{"n_layer": 16, "d_model": 448, "n_head": 7, "n_kv_head": 7, "head_dim": 64, "d_mlp": 1024, "vocab_size": 3394, "activation": "swiglu", "norm": "layernorm", "norm_place": "pre", "norm_eps": 1e-06, "positions": "rope", "rope_base": 10000.0, "rope_fraction": 1.0, "qk_norm": false, "attn_scale": 0.125, "bias": "none", "tie_embeddings": false, "parallel_block": false, "init": "normal", "init_std_qkv": 0.0337, "init_std_o": 0.0337, "init_std_up": 0.0337, "init_std_down": 0.0337, "optimizer": "adamw", "lr": 0.000953, "beta1": 0.95, "beta2": 0.99, "weight_decay": 0.62, "lr_head": 0.00535, "grad_clip": 1.0, "warmup_steps": 201, "schedule": "wsd", "decay_fraction": 0.484, "decay_shape": "linear", "final_lr_fraction": 0.02, "batch_tokens": [131072, 262144, 524288, 1048576], "seq_len": 512, "doc_mask": true, "train_tokens": 1070000000, "steps": 2720, "dataset": "wikipedia_en"}
MLP neurons of a small language model. Each row is named by its layer, matrix (gate and up: input weights) and neuron, and shows model dimensions 16-271. Each number is 128 + 32 x the weight over its row's rms, rounded and kept within 0 to 255. Numbers have three digits each. A neuron's up and down rows have the sign that makes its largest values positive.
After each neuron's rows, "fires on" lists the tokens most often at its 100 highest values on Wikipedia text that the model never trained on; "fires in" lists the words (lower case) most often at its 100 highest values on Wikipedia text that the model never trained on.

L9.gate775:162178147114125138165156097121119207203161167151105135114152148090088145002110178088057131039104147129087141148072059142091144162088098144073106200111188157101147080135105167113110143114113130078128069123125126142138188094178153106195082132135147160131134176112140137168137116091140089111118110178157117136129161151065132105111156080145143122109123143126075108183114144153111129111157165180120147113151156095165072128176152161075124089097132109146142115141117118147089128113100149048119132144131128148094118113143068116140106118087197126165096098053118192131070139102120161128113182121097149142116172128134118154222089134184113086144131104131140132132136181055072169106087108124190167142153139114092123156093112116113165165130160134068090147132071075155079123072109110
L9.up775:149123102133134156144094113181133108173189174168140172137148103140084193089120129127037038118122136109063123106112099141196109133064066137131127176090142127145125126189154101148150159130141126115120083123139119128108119115180176086148148133100152160098137201128145164139159129158093107124151118129149060154065152106117078143127110110124103167112161142089126121120090145107159151112132136156105152106146121114107103105156132134106156086033118126109124178161099168109081177126073124138181107097104103091139141120156131118149124142152161149126185111068116130120108112119106119073123164108030134104124091176102140108154198163212122128050177137132170139103143162086180140104135089158131101080188085132135106151138129128092132175119122135153143113125105059189145131059110081
fires on: " in", " of", " to", " at", " from"
fires in: "in", "of", "to", "at", "from"

L13.gate12:135122191108143148116095128104146119113158107119096115145229087191173091087140158144059173153114157152099126121139160094102092134091119119163128152178136172119136164128075181154115066112105130133107214149142177104090112137115185157150077121112073138122145156119125140101140088176127169123121080166103124148127113135090123137138137146064131142102107199133131105160119107113141168148141131146148128107171143158125205109120161125108161120130198117108112087126135131136127128145163193129147115123122134131121191093139125149107104092104146182139163086048099074172116124138094123099113110142125133118095114169181178082159109120125211094155166132049083072120055127121144107128151095094194094133086132145077172119081157122147145141107137123112158160042117079097153165149083141
L13.up12:158135149140150147127137134156146104123132134109125141120143131124122113174120179129144085183123169118178068161165141138043103100193128130142092093112152140144132094154101169112151132135144176152110079123095156162153119210146145168157119151195112136145131138082120122117152135168162149139120124130093161125111179117072128112105096130150137091166142125128129213145074087144076164154157148079113150129136070107096146136123121119145171095145154109132121146141120195129103126143178134080117096111097072141128137079086214077114092120117131115138090191197173145091139121127133086178120052146109184112110155099106090103066145109102126074136162171124113173111104132186112151127174127125115110122129142151160098088170158128094122151088113091177148080181155098133108167109130053
fires on: " was", " is", " were"
fires in: "was", "is", "were"

L2.gate825:071129146093083074111120105170111120139167119109120112047083135193105139186157123174120132107157090141124125149067122115135097053107157117085149102126146136131095098114170151131080122167144104137110106124170143088121164165097125150114110127118111155107102120147108163136136125150132103139155081124163097133165148160132142224116103129165150169116152151093118138194116101173145106147162091160199141097150085089132119067111110164192159124202143099168116121152056129063126201169127082070148071166143130098124163119140094134142056137123084146167171151087151061075115130143147111185115111134161114142226114092152121153144176118166156139135158171092140075131150090108079138089164071145113129103142086085099116147186131143130041135102167153103136129154116114171131116124158098
L2.up825:138096191123105141110182102116108152129091185149108088074051152142140071172139130141117150097183111134110101066118131036139125106069144126119049112126138093142122114137181057091094101160101119255089127155143152115156192140109132071140144161124090155083173118082122139163138121179116094117180129167096173150120151159112113141124074115179123192126126133094172104115148080090153136109128137124126184139130121114173116105094123155136170111120136142166107036116124139126123166157129112084107132143135158169169102115140133105127105123113172122148095087117130109063119153148126173186108072126122082096094157195171132141119159121167087129105155137130114104170098083142143098157105092170192147096148103140149137175169138146134108122131155134092145161111064162107090140090159117
fires on: " early", " dep", " short", " disc", " late"
fires in: "early", "short", "late", "department", "discovered"

L7.gate523:116124112068098146226153185154120098082170088140143147127136088166082167186141116125164124101152137064113117182153113163211136110102175161135125175140143109090109075130127123123142167109112175088100147180111173087084121112136177230136103144130123089152144101093098163114151137124125132088111148164123137145114122105111140148172120111117124170237094149138110143088159147130175120090105135173056139146114125115137147114172165108143121124122118118040095146153166108184088172101133087103118144084133133090083142141158111137122036092132121111121098122099142165146132135176125124095092108070101180164132113129100100076107131165094124184206171122169088124181158132101036079116115112140150091091148102143133167129148113080196171078065078119099164149123149187136079139139124179
L7.up523:106141159078109156122128116120143142114098160085152149101179148097074123091111101162051186170127095129102112104100144115075150075142089144139105166119107170116172152140141100135118116034146088164090152143127123114122125169135154105163110136070139126202150081105180127037117127134161148110134098172129121102090136169163146107232138129094144163118110103107148112111133182105169158195100118113140112110159201131117172138112065100099128094157147097144115118124057122161103120059113162103164148165122161121093093127194144100071105134097125153177117138108142165137111167135137110105140174076172074105164117132117102088148074136117096119077137122144119132146113129089150091128068150128119121151138088111148110101081123081134200135113144103126083187187110121160087160132156101
fires on: " for", " on", "T", "S", " to", "og"
fires in: "for", "on", "clt", "s", "to", "photographer"

L5.gate455:088133110183175093132137108135122188103112153103113119096085130189134115145100110112143068142139106094050145139135138116131114110115158063099193124165135105115059071098069152128160118119072095109076099085169114151108184170182111080101159128166124124129084125152140140110106133121112120106125108120141162133116160167081136151052142119189147091130115092092071182142078162141130164148107122122105122145123158125078138107188132108133086086131132064120113059170176115107053101122102117116133092115185162081146073106108144104197062156134075124068178151124160150131161125180139124119123124160129142136074150049164185154106184141135101145127149168112134103066194116083148173113128135123128126152181104133145106192136165093113194111084170133167107152124137175139160193128161197
L5.up455:081090121095103112151085070131132121132103104144098039106147019130115131183174177141123157121125100093114130162188125118125091083120144096149178137066105059158127134137119090125145133188146131118153144098123160146155149113150121145110109138100107154154193111070167128118127135115122114182149116102140161157142156138162084154139119177129109130204120111104166141143179174115168140176106108164086126136179100139139061065096115085116172166129137113128139139136121210093126168084171179026118149122104135160190179128102137168089155141120118112138091126124128089170134138178103166158104135149168120134144112130163123107107162082159151119156128153115118121135124120145093139122095054152119108158164124105153142042150181155129046081110111108131157150150142129089164121122155175
fires on: " early", " late", " like", "y", "ike", "arly"
fires in: "early", "like", "late"

L6.gate924:140169161098187089147173161148069074091128123119075141137085112157088140112085105112169180154122125210133140126117114182150167149124129176116112140116126160109076093089100138129124203193048084136127138118089141142131159131131156129149118137139138131137148124158089153187151058070081164156141142151125031176147103110110113125121161156183116136174129184144108154137090093136165179110100090136172121089209151149174090117124169118075140141064127145128082117131149139122157131150153206092169142125110120070100098133150165138133102167149105099139097127112064091088117119118159078134110073093149125086107150151149118122098074127111190115168161140138120123110113123093116124117095080155117151088153104126125081102167193066068074123150131151040149158165122133104075187132103085
L6.up924:145129054152099135058133119192135110138084118145140141072137121122156151141094151096128045112126167122182123161206143078130144136130061162118215089074077133141154167130162164131138143119137145175126161103079110096107046117142151140145133080100125125111169104132128139099098159127070163122152157066114074157107145167131069039114119132115076037138161126097105139177095171182097117107092121093137175133143110126146144149197129094146138185139136098134122107106094109115116179131127113050073135179103120124102113107139111167129078115126118110129108070104138123106169126131126132140177069097212123130158181093169118114129149153127145102181119178114129080134113103142119123141102118185123115121113129191137140095177080071111078144131170160098086119152133136091128149046118138
fires on: " a", " an", " of"
fires in: "a", "an", "of"

L7.gate641:091122123143207126121120165134190122185153137141171128147094095193098144059120171097148088069135116126124132118087087132164130093120042129210130168117118115081150130125103148152123155097095134134119119153140124095125131121114131088154080124108110113134121160078146071035105114143134107084124164200127112161082152100120109114165144149072115135094156160124119120129091116068090143129127076093076152086141144115164149146169159188092094065035090140206083104140093128093122111129117101135146098098125099122063138152119092132095108092118122075088130098078158084135110095147125192074126174083119117132116148125161125115167110135065182095131142098118161197159130150149096097150181124150211163097138145118200098175136153120158130137173090115078149130107142120139148100123082147
L7.up641:127089111127105166125175155123165129105131147154097146178159117201120144131112136126111159127106153102111103116114114146141148119147100131121109110058099173122114122047119135086165132111123073116155125105182087084110212100059206106144088148097159117172142102132148102100135095118144185114082109115151152159126152210094162100146123151080130140108168139092100104130132194132110159073122156094117164126140126160126162127153121172132076105117122156136131110090111125143083143140091153148112144077141144124115127110076105136054158132132148115185144074109093096129100172162099194111126108085138114083163109107111136137181141148112212109166144159113131155046129144085183149122099171166056120137161063210149159088114097178075156135072150125112177090117108109114133112114051096
fires on: " to", " in", " into", " on", "ed", "ban"
fires in: "to", "in", "into", "on", "defense"

L2.gate1:105171193137073149109157120135082105207095078099129132071098066118177133127084126192154130124133204103158117146138159113175166057111094080092145144079109140092118138122138129105186110131114132118070151108126124143095111158135142205123071170158168123135136121173153115089071136185156165055115131139188153169133102120171114090133121105144139089125153165115121141143147105147144104153159087133163132132155129179127121099157118155148158136142069152151133103124095177142102097118194152128167172132152142102124145081160132139122125090152105087154160125125168090159127096124128149112151129175153115149162186122192103155121129134101148181137149139087118119129147118082103121136168160155109092129163061109135177124056089133141084109141110144055144185135144130122130145061032159
L2.up1:098081130072085144129136129127170137128100125171220119094135089131078139182142143138136092138103148091124123117205126078137175094148149103174172145158092129095086100133140053081157173099079197132102148088127092131139096145101148198091106095217087136149155082174120040155100179139079135110127080116124138111101128136176113137094162151108188131127160099117083119110146141102138157120124149113178096134126083166099160133086107193140145171109158119107113154127095067190131139141160140164115111169101169124076150164122133128127066136123110168140135150105142138171149063148123151110125151104105132054139133133115122117105185137080132194169131106101174086123121084134221100142142103143098116122094128106151095093088106127115112102148126159100154083088131116130087121148150152
fires on: " Republican", " Democratic", " Thomas", " un", " Texas", " ind"
fires in: "republican", "democratic", "thomas", "texas", "spanish", "indet"

L6.gate409:213187147153114102161174160161095138153162119160114104130116153172143078075175087087164187135115196108125126123085108124147092128199161159088127193201105101111045149114138117123123109192127109105175135070093150098107139094164126161128091120119094113131156121139179128148136129144143160136122103133143086133140136089135129154086140117172170139180132147101103071141145150076121140075167074149164095067152120144159074141156225115122151146160122163107116121125164096161096144137137111112151078076110114152131144142054115159153122144125119104153102105123127146101166143140144159152116167123087126095181154163158172160139113151128166114146146135142148037180151129128161138144141058103130140032110111130075162176140146152128088144118126109145130169165159119090147140131101153
L6.up409:169119174102158108160180106134135123124147128191125095081192164140067070130128144129113134124127146096177122121132110104128113128126085133123143137176176194105018097122160128093107060109095191120070102131113173079172104119148168078110108129201124119119174119076157104112090172123110097129123112140148166142135148125107162159089108117169081126154125162104082095067137127095125110110177153148131159114178143099140059160146162076131115167154150163134136122159103109114097129118130117146114159166122147133118155130135180108167107114100166163147123120138175137097130156083159118110143127153099172099140123118141194121081192113107089151170113141053131117154103105128083121161141146080048103124194142123127167131135116153119097071136130134125066122171130126136113151129088162
fires on: " of"
fires in: "of"

L2.gate247:176196132082153111122134127221210142151129157112091140124082141160124126104180087135136148117113122158164135116165105127145154115086141108144143117020128078192162085163160133179137167108091114046134135161121160142152109122144144135130126137103097130122100152120085169124124106080146068151135105104111074209171144084123171148087109115087098132190147053143124128116070123105162087160128122153103169105151112174106123121102123113151109073114160109129068147106140218131132113113131082106122064118148077071137096101124153095146098121087104129217133089148161118150125073133140112181110086064144127151145078053126137120179121178104139163110141173112105112169136157085102140049143056142091124112091109112143098153120096114194105111143101097116070127157164111087178122128098118
L2.up247:166130146120124118075164086138206148194129176118138090105108108161104141123084111158201129144095126107195148162142095105075151071119154175148095071118101133202148114166177149147115138185094144094147129124139144140152144136183130126154085059102118222059154148128116135151109083129099087104114083128145128158090133151118170096089103116114148125149188157114127118136073113085163137058128094169100150111173141163125101135150106079189094107109184146137115146132139173105162068106111124115133084111104098092142154109094104149129133043133157114128126135136127141154124125119201160146098150078144125245131112142093153110175130127129193109156146175126079112149171204075137133102109067136148114080098149134135126145138057110146092134132102130130088120159099114089186104069124128
fires on: " early", " red", " gold", " z", " late", " x"
fires in: "early", "late", "x", "zone", "development"

L2.gate326:132102147110173081131134171145159129139126126191091092159088132145099083146144123121109150119132140142154138087098142081102111108101086117148061134127055111122194143165098109121130131106128162158150179105135184121122135107098150092143111138103152041109174111178119127088139097125123132155121110139117148151077166171137076103093156184130135179073104182090131143121082165134197148123162148173119142096157191116134104054140165142097111112154170205157164135035169128159099126121071130128124119090153120167123156148131116129164111148092129115148119124151141169125151106195106081108142158037169088133103182118171118131082061157106064130132167137124124079130173144110161152066119165131138169151093106132079158185159159132103151148084079139149174109136083106063101180181125153
L2.up326:158176157123177115130131132114120131103189117181094067117078144148123099171132090124102127082120143092149081115123073108081096089086126142150107115080118133130117102172086086087081140142098154137171135117135207121145129144129141068142164136119146102136177105200130139137182156061159068176167104148102188168118149158158056148112170216163180182078109185114101127120141123163155132163215156182083088076143145089120119110147100105140143133158192134152095160072098124127122113115051138152175103070116177116096128158125079079206079157147112168149115135113154162168112081167076095152120166082140118150100106166163128103081141129096142129143090147124163137144187170163182136131195192166111150162144087109066123139148155159137154181073103128180126106172141107084104172175121106
fires on: "In", " In"
fires in: "in"

L9.gate605:111124107116087073120126070165133164097117130181120069133139113138158178052080110148092157185073114107112117124148137129103111126150099067108171086118181109181120172082190071174120143142180087102207146163031163142068100112091107128165132161136123109108130108177154107094137217134154157072159093116113138108110145145128137124154161151158152126091136116134067164172158203109108093120158140176159122108159097080127139172117140131125121125120178122140066060134114109128129110164135138139187134116138103079148150117151100105149138172159180141154102062108105176135117092186153135106094134145137083113119162167118164077156099136130125121097115103184152098103160145169160140102147173173139142128156168141159129192164181112123171181135169171091115101115151157118131152185162162
L9.up605:127082132101120118149180106142090060168133159141128123170093112121121094133143102132141196140095106138126148176169071148120106127150161139120138104124162107129153152182105132147143099131125090177125076156143142115165154132077134162110142087105094177100174112099087152113099114166117105147119175035109119138121125063041146130113104130148144135091094140122117156081154177181118128078153132134092137108138141084107152131142101116163148121044109137146135105080206129081124116130110149137083113103157144152149104078164174133202147170130090143121113148073203114150158108129170139098086151140098139120128134110111108101144143155114140140123131106016118118141174128124177132128055139106105121135083158078181102146149178134155105129122148125113125105115093151158171098185084193
fires on: " for", " to", " in", " For", "for", "ç"
fires in: "for", "to", "in", "foreign"

L8.gate253:126190139139091102118105137090181090160112136165117111130164145138155110201134137150106122126125074195139086048096117145148109157161125042158124141163094183116169128092172171157084156134121081097158118113137118197171076145082140132109148104100084152136163172097190138177117096121104140139137094098103153179144125148124120116097156097161141128149166160122111147108117115136121145182128183144136183093166215118119127185130145095184131100127151115092146167098123136116121169093136178135187128132174139113074149140171084128150082167070099163111194092168163113091171161110123109090154151099097116112152178103124151108111116157143078105100127092140130213109116100119096121127107161116128120124097143118056188139100100144169109121102139101164050088157100162103099104107090155
L8.up253:197122109156147119085165159129111084094125143080142145119174095113131094109142186141135173121125151131121134095116205171079144081120105129117137134098130160101125184095124098102130103118213143143099140118113072145131067177131096141113149164120157119087174105089128188180127177104108072098090063109105161127158118172128079097148172123110129133151145113112173145143108088108136100156109167143138117123113142119104115117116100156148126101178108113107143149140060137156120111167106103175163147116133155129126084145127144120168104093146129131129104072135139135166102161131189114113130159163119140099182109101115182130141128125160107185108132119124145154106073127109146129172130116137119139135075058124162119141084106149132165105116235067201126086114148120160175106152155113
fires on: " company", " number", " family", "el", " population", " group"
fires in: "company", "number", "family", "group", "population", "label"

L7.gate283:112148104094073096131095162171111125110140148140126147121076128205116104116102131098087175116102095140145156108122138162194137098141077094093148142130142123129085121116093122152155104150120215108113148179112194155135181120180120123168081120137136135153080160133133086204105114121132098102125126104127123127138159124059144085126145176143118136151103162159104000162090123084132159095126142138127111142144132105137150149193145173106152104123130174060106106109206108138113130134136143074127177128092172125076147091151103141152165123176065146210098170130164133068163103144165113155147123094102119132129160165117142103092120125159127083074126155043113178130175103147146083094121138105106154114150095147103114134108128121144142123094125116122120077091126153095166147113022113
L7.up283:084199095151164123155159180134171094081105165161159120141128105127123093132166141156135158128109128081160141152117161127129098210102090177149123149111118135116139075083163106204143145098156129078149117133147123139111116070137112146105142078059037145136106143099119138144138142167162094139145151098088167171118173175118152142168183133121099157205096147151142141144111156140115130134144123118179108106116119121119147151087162170082130148135189104124162115108089160181147110093097089114112180119164099132131151126151128148150129121117146119128042107087137114122130146169107112075125105155201155115144150194138122061124112127084128140158161137167134125063084124144131143140099137168142132136113099157137142035088134140141112139143143111164108106139098169112129134059109052
fires on: " of", "b", " with"
fires in: "of", "with"

L6.gate584:136120121165155114190141154130197087091124096104093118171077138098139119146116098101144120127114085118121133144136158065138147174122106109079100198162144058103133122054099112144118158123121129117102150120151136141118148128143198067158092142211156124157122133124162152125080145126130119110134075078184121105146152107124209069119071201126158143126098159146134068098131124148143137152150135117090157127128132114200156131102127079118081129108169140145141124135117208148135116097117139150170103155170106150113066121051147116189144133086136131111107099143122174101119103142109064043114174111115142123093094125138115093163127118097100136106153141116128149105177080107171121103125161171151109131105144122124133094160174130172137079108130143206108125151082068209079122134104134
L6.up584:091144134106076092150099109119113103108131123151128135128158124089103126060106121132158102197094099141153114156118160119183178113135117099130218158132169162154177115120163164107121106112125104173131147142122120170085148097188141144206114137096137116097050126136144119182107139149120140144137168103147174181155100133076148180138118099125140085163198155140143121148106106066118132062164157124123065152132147145118103092134145101120148081045124168131114165104157136106111112203111100166061125113074153153093162188153155081183100142179072100131134120140097160085118103124077191126110160130100196087122121156151116148150112162094144106171122085151066151168098099176142055123134106119087186085157090118135134086193165098120217103139144132079088169061105130113137071092112121
fires on: " was", "'s", " be", " with"
fires in: "was", "s", "be", "with"

L6.gate145:184143098129112042123100162187153072154152091143105131150101143162129136098093153140149156111085168142156141104099156094124123105125042153164138123142137105210091138133174122167075171110165136152097134080120156114153102133149147167156139116073174180118140153187141154172180145124139091079147147129155071098103154202074101131123141129151134064092105114169151150109043137125136159147128131088202128099110113128185154063169153138134167134121095130057146160115118096101117114126190082062081146075079087128099123164098136169130140164153131113146133136101130062124130160139181085140120054176123091122136152140143131120161108129107146095075129152105140148187157027071158050121132063148106135133015107164129120108163071156132078166137165166095141130151124145133116164110149136
L6.up145:163158111074085170119120139107153101121117138131131104142182123124111143142147089037153136139149106129164191184188053124125104098134123138149170125081081096119097142206152098130164077071145076166130107183125127105115202123147129109122038099129204134083160165141068112128131066090103113164129145167142125126136106157140153037108147140100098179103099101125134175138119136137121157161105111157185156094176100093142068138152149191146119138157144134124121146158133163109111082140115145123154124103140111143153135124104143124116103137115099126110144077089170165097080091202109083139203095116146114156108144099155172189073143123093187097211121186117117063105156163099141141162181127100091120120136113135107131117120198087144077111097092133154141164186182077129170121126111121
fires on: " a", "1", "a", "ed", "c", "ing"
fires in: "a", "1"

L8.gate529:097148159149153043120123126094128101157188162110084124158167171087106084155172110141096148067136162113113140108153097120113141127103131131128102136122092055162111151165106133168143115074163163107180147101156137109126114151151110163094083130141171140118118164123157156135155103161163155068106105123189077171109110108140103143139088111101120142100090094105159173141100157133164131124108110124113107142132134153134140101105131186146127072138180096170119170065081147141121118121162152144119160151134108125159155156120131153172159084117154157152089158080113103109115105117165126119110106095169052134139123182186108136132126194089179085170140154140163102119130112140146133127102128101192188135074092155139135141170167051148110052135100130173153122098141127102094144111172147
L8.up529:098092141137131115147180112120013077133139119141143178119155178162163106156160147165212110078117155139124089153143205159110115087145164119158132084124179126184178092171147078178154148130117117170204105181187118153161130141104129137112156128152077128083142103067130111140183156103189087104139117158135102148068129119087104072102123068171137155126137115090110142133143180145162136132116143132127142075086137182104052128124101118155109122170151114093147143166112153114106146179179138132134110151117114142124090154128119090108145120115061129179154158132131161094091107139159061173140135084208122157091156123099068180138149121137139150168092037113105187107122086137150152174184124145134138156099171101153148076102128087143142161110137111164091102109141093089089131123156169
fires on: " was", " been", " former", " became", " first"
fires in: "was", "been", "former", "became", "first"

L2.gate3:150129143134156124179095143119168132111136122106165111090122129107119134145092101126135141138232183119098155144061141117171151108149101120153157178128144110105102114114119102135167154124202085215152132107136205104177122115167171133120138084148095071159143062095102088056097053173175196194082114140160108078179106106194134157176166155101132105122169125125134126153140122137118085053106108164119093094119036110158130207103157113129180147118119070175151177165131146111136125126138119063138104181108159104094143186164133138103148124058107076119180000135147101135152106144128148135091166132074140109133112092134077157168106110109140086156145142081106137133083122110105091102090149124153098119152092131114091116112147134140100167085167172128154136091109140185138149132108171
L2.up3:164159149131067075107089117160140139127125199211101152110084156116106100133103123144137116111108102123156179043079144122125155125136103151136199164161147110123150127159097153166179108141135113195120167092105132067151179126127118111107174142148119146142110109215088174115145050123090147206084077153179145086097128193154161065129153182094168167167170130062124161129104160138132232135120131091105131120168094130141112134094146170121140127050174126179102163113121100119196183134149127125106157109100154138137122180122140154093170164161098131122194132080112086134108140157120128141098118124109088181126137129098150167132151152076113074179111161132138142129090156131107158124231108132147103177189128118104145130094134165131155119103138082198183109132161115109117119163163118
fires on: " new", " New", "T", "em", " T"
fires in: "new", "temple", "clt", "atl", "tal"

L2.gate63:097131108113195081151119098192118141122145168160089080140118092143120112125116072157097130097127129192133108101111104128112124070107063126103085160060079106136050108086109187091140125142146159086120171150105123111149085138140127064162148131137131099109157145129105196122126123145118046123149120166146109141084117085107114143097211158205157108095173114165117179151106148158167139094127129137075091077130154088131137177166138089116130166098126125142125123078110165119085157108062189149196116077140182119111221141143125103125158160096143134157079176078166109198154130144124160124129200088127108155167129185097145129146180082117167095086106152067146163129125197102166171096118141160068172131160160124107129149129154089067164199066108132050129143151148131133109216122090142
L2.up63:178091100157192124140162134154140128120191164140094140131126134123087097076121143136090142117130157157163145129112142159099107076149097094109077159118096073158135144170150085139140124148097124101112149136140145148144087113088117102185031132153142142121207149118101141112080153120100109159190093176136172150086111079124105154050155156155154147087096109091088158087104136137139190111135154167131137105140178118085109109178143112152141108112140174161122205108139123156097134069123133174148052065134147179159169132115096113145156143118116078162090139079172166126139103194135140117160156145077163130119075093132122134039096095142122128136114166034170104142105165122157186079152164124126142143122146117111109162128139150098121123131153071093146147108190125099162174161124161
fires on: " In", "In"
fires in: "in"

L6.gate129:117122114196094107180142172128164075076136169209087133086176100151093137182104181056103130192174138154166106134099067187151176111121096123144136132174098085075136134095139145091133153124125138108155147139125163167122131115192107168110073133076148109169176132143174213192127134147160092129113186143145132087108137142083182085058133121197147106137139143086110079087082117211159123146129165137128145076154123114139069164109179170121159077102087163124148108101162080135089157100144156139144138095155060098106100133091109145118122146127128119136109127130101136104122142169144110092136114118142139152155163123165160097102146142182144139114133159119123103151105134115136113102124075130131107136104092144153135114111136157094099090086124145089106033148150126084162120064156175
L6.up129:101106092117095127079095147087133119131125153134091107116141160143099121125101131101121128146089137124136099146099088185137089127154109124152171121187152096085162098087120156122139142157148102185171102118094144117179094176138148099126116176156106096135150176067102138103088224093139133151089105141089123155167178067134123118085193118116104181080088090131082022200138117142084099102130160202119138126118101126105124188103141136081127122134104054113102130102120136151167152103078154060162157104134158139072159132119102153121143096138163142085148180120106155133116105144148071147169135172046150157136197133173118131140150093106126143133128173089123148184131104113151071099124138139082139096106154084116106103111171060143083138096154096152123139137120094114167178114098119
fires on: " of", "a", "ian", "A", "ong", "ether"
fires in: "of", "a", "taichung", "together"

L9.gate255:122122183113133090111156202140084101092134123150112110175173163111098083129187081144148123182105103162125129128095122142120110069104128100103161133100074134123175151105109122152120184163151095070091081123143114171126125087096075214157141099109141133142143130141130143139134067099140143097130149167130120160103102107097088101203128131132193186141126146067154148118178157144165173169090186133169104133165122122131160074149126142180128098175199104131132068124185143153143158159106147091162092148101139144110072043138132136115132150120081103142143145073131122139147095136076095103161129166072087154099173094164109062101098156142144119105136136128193068090217115154147102122086108141125097100075135100101133129196155082126152130151158126121173127161149147130149199196181173
L9.up255:113162157132143098114144053163135110124061122183098116131182175167111119108118131121149087127135111165154114104138128132144121216094158108053116149140137083184138123172125163128098088048105094106135152111117122072117174112141172150141209105122149101157163114161081127116146109139129132125120116093157069135084099183106137099162158147091131103109163167117128065069182160090120168144127145173095073113139152185148094088099103216141076080125125162129142121112159123121112125106153111136123114130118115169134077100151141126121182094108141129132185084161104165132143079108097133146129146115116174142162140186120038150100073183131111110178125147127144109134128044102129087102159179117116155115082132137120167126140094174115148163114155149128179135161097128080159097123117123
fires on: " is", " was", " United", " South", "ress", "ed"
fires in: "is", "was", "united", "south", "congress", "federal"

L2.gate911:181068167130132083142090116125090177137129138114162125179101071132126079126142067167135130115142176088131136132136113159152134152196092074107140107070146157082092196163093149167123095125159111131102124130182141123165097071132169115141164129126126137173148136123113108110131108154136158076049129127131164144185088132157110139133064186117144146129101109140137075158158125144111114129128120225109151129099098160197143137087179109106231216106130170142181162095115118131122112166091116093123105112116125122105135141094159098100171141136169048097167134141168126158160138133159144194144129210083169100171134098193115132133130116103106145115173097114107155088055183119148133071054144106143149125149129127123119185141170067117126088052061132119127100064149119142097107154090188
L2.up911:196152151128187113161078171177098120133176154117098138123153133110104109090106151147137146138155130107117135121033082146149090165160150127111121081124177152084114164110125134188109136123142104095121131084205094151148125170108145068126186162137086109141103189127113139127168091133143140106073096151159092148182055094123106136108120155105165119087113158079098119176169134159112129138112125118103108223111099120157123101094139160104189189116127095136167178123116121108153133167130119094114068074142111134090138146081152078086159203115126137139168167102154124161151148107123141156145163096098127084135144139151048148229186093141112030118164137186111120081066188114115137144141156118064138142162125107116095166152136121090108106054090102179122065090138097138138157200153134
fires on: " New", " N"
fires in: "new", "nba", "nxt", "ncaa"

L8.gate181:134074145115123112162182100143073116126091127140157128136136113128101096092204130123138132160145117132114129150119142107104157152097093153160143143116114142068136125109120204154113100131154105137146085116140161216119091103126090125162129157150152123154102160122160200121100156083105129124075090114127103166108083116089104091172161094132156071158102106080187130218141104084147152137128167157144146099135182148104170124168148130074095102052162136143069190136153205142142105114165152126149120139055080153134103118148188144107102143101156121166177116135108145167116125120105123086114131137156124130131201166127130099137104135110145146118143110104113120105139108059139122154156138141064117147125129092182154086164149097141210120121077129182107148132174105077045134156129107
L8.up181:112118132125152127131151126118086095114121100108145159068122103098127114124097092124117085073144121128148110120138099144103121061139089102148097151114160123234218117129110112156064094128098095064173120165123090099089133100150170151144137144114076158116131135142159124211145100140130177096131118165225102126155105124123129116175128147141121154123098163125104122136086108146081109078161068108112143118109146163131094091187142104084120132086122097106088122114070125183133150134079135173112131116126142191140164122078091130053113122143112123052138066183119100152126145110104105139123151099114136093172131108068141100118148146119118133104157142132081131108110145162144157152119088120161139176148133217120159174166119133118181121107119137135135159181118135140163090183064132
fires on: " is", " was", " rec"
fires in: "is", "was"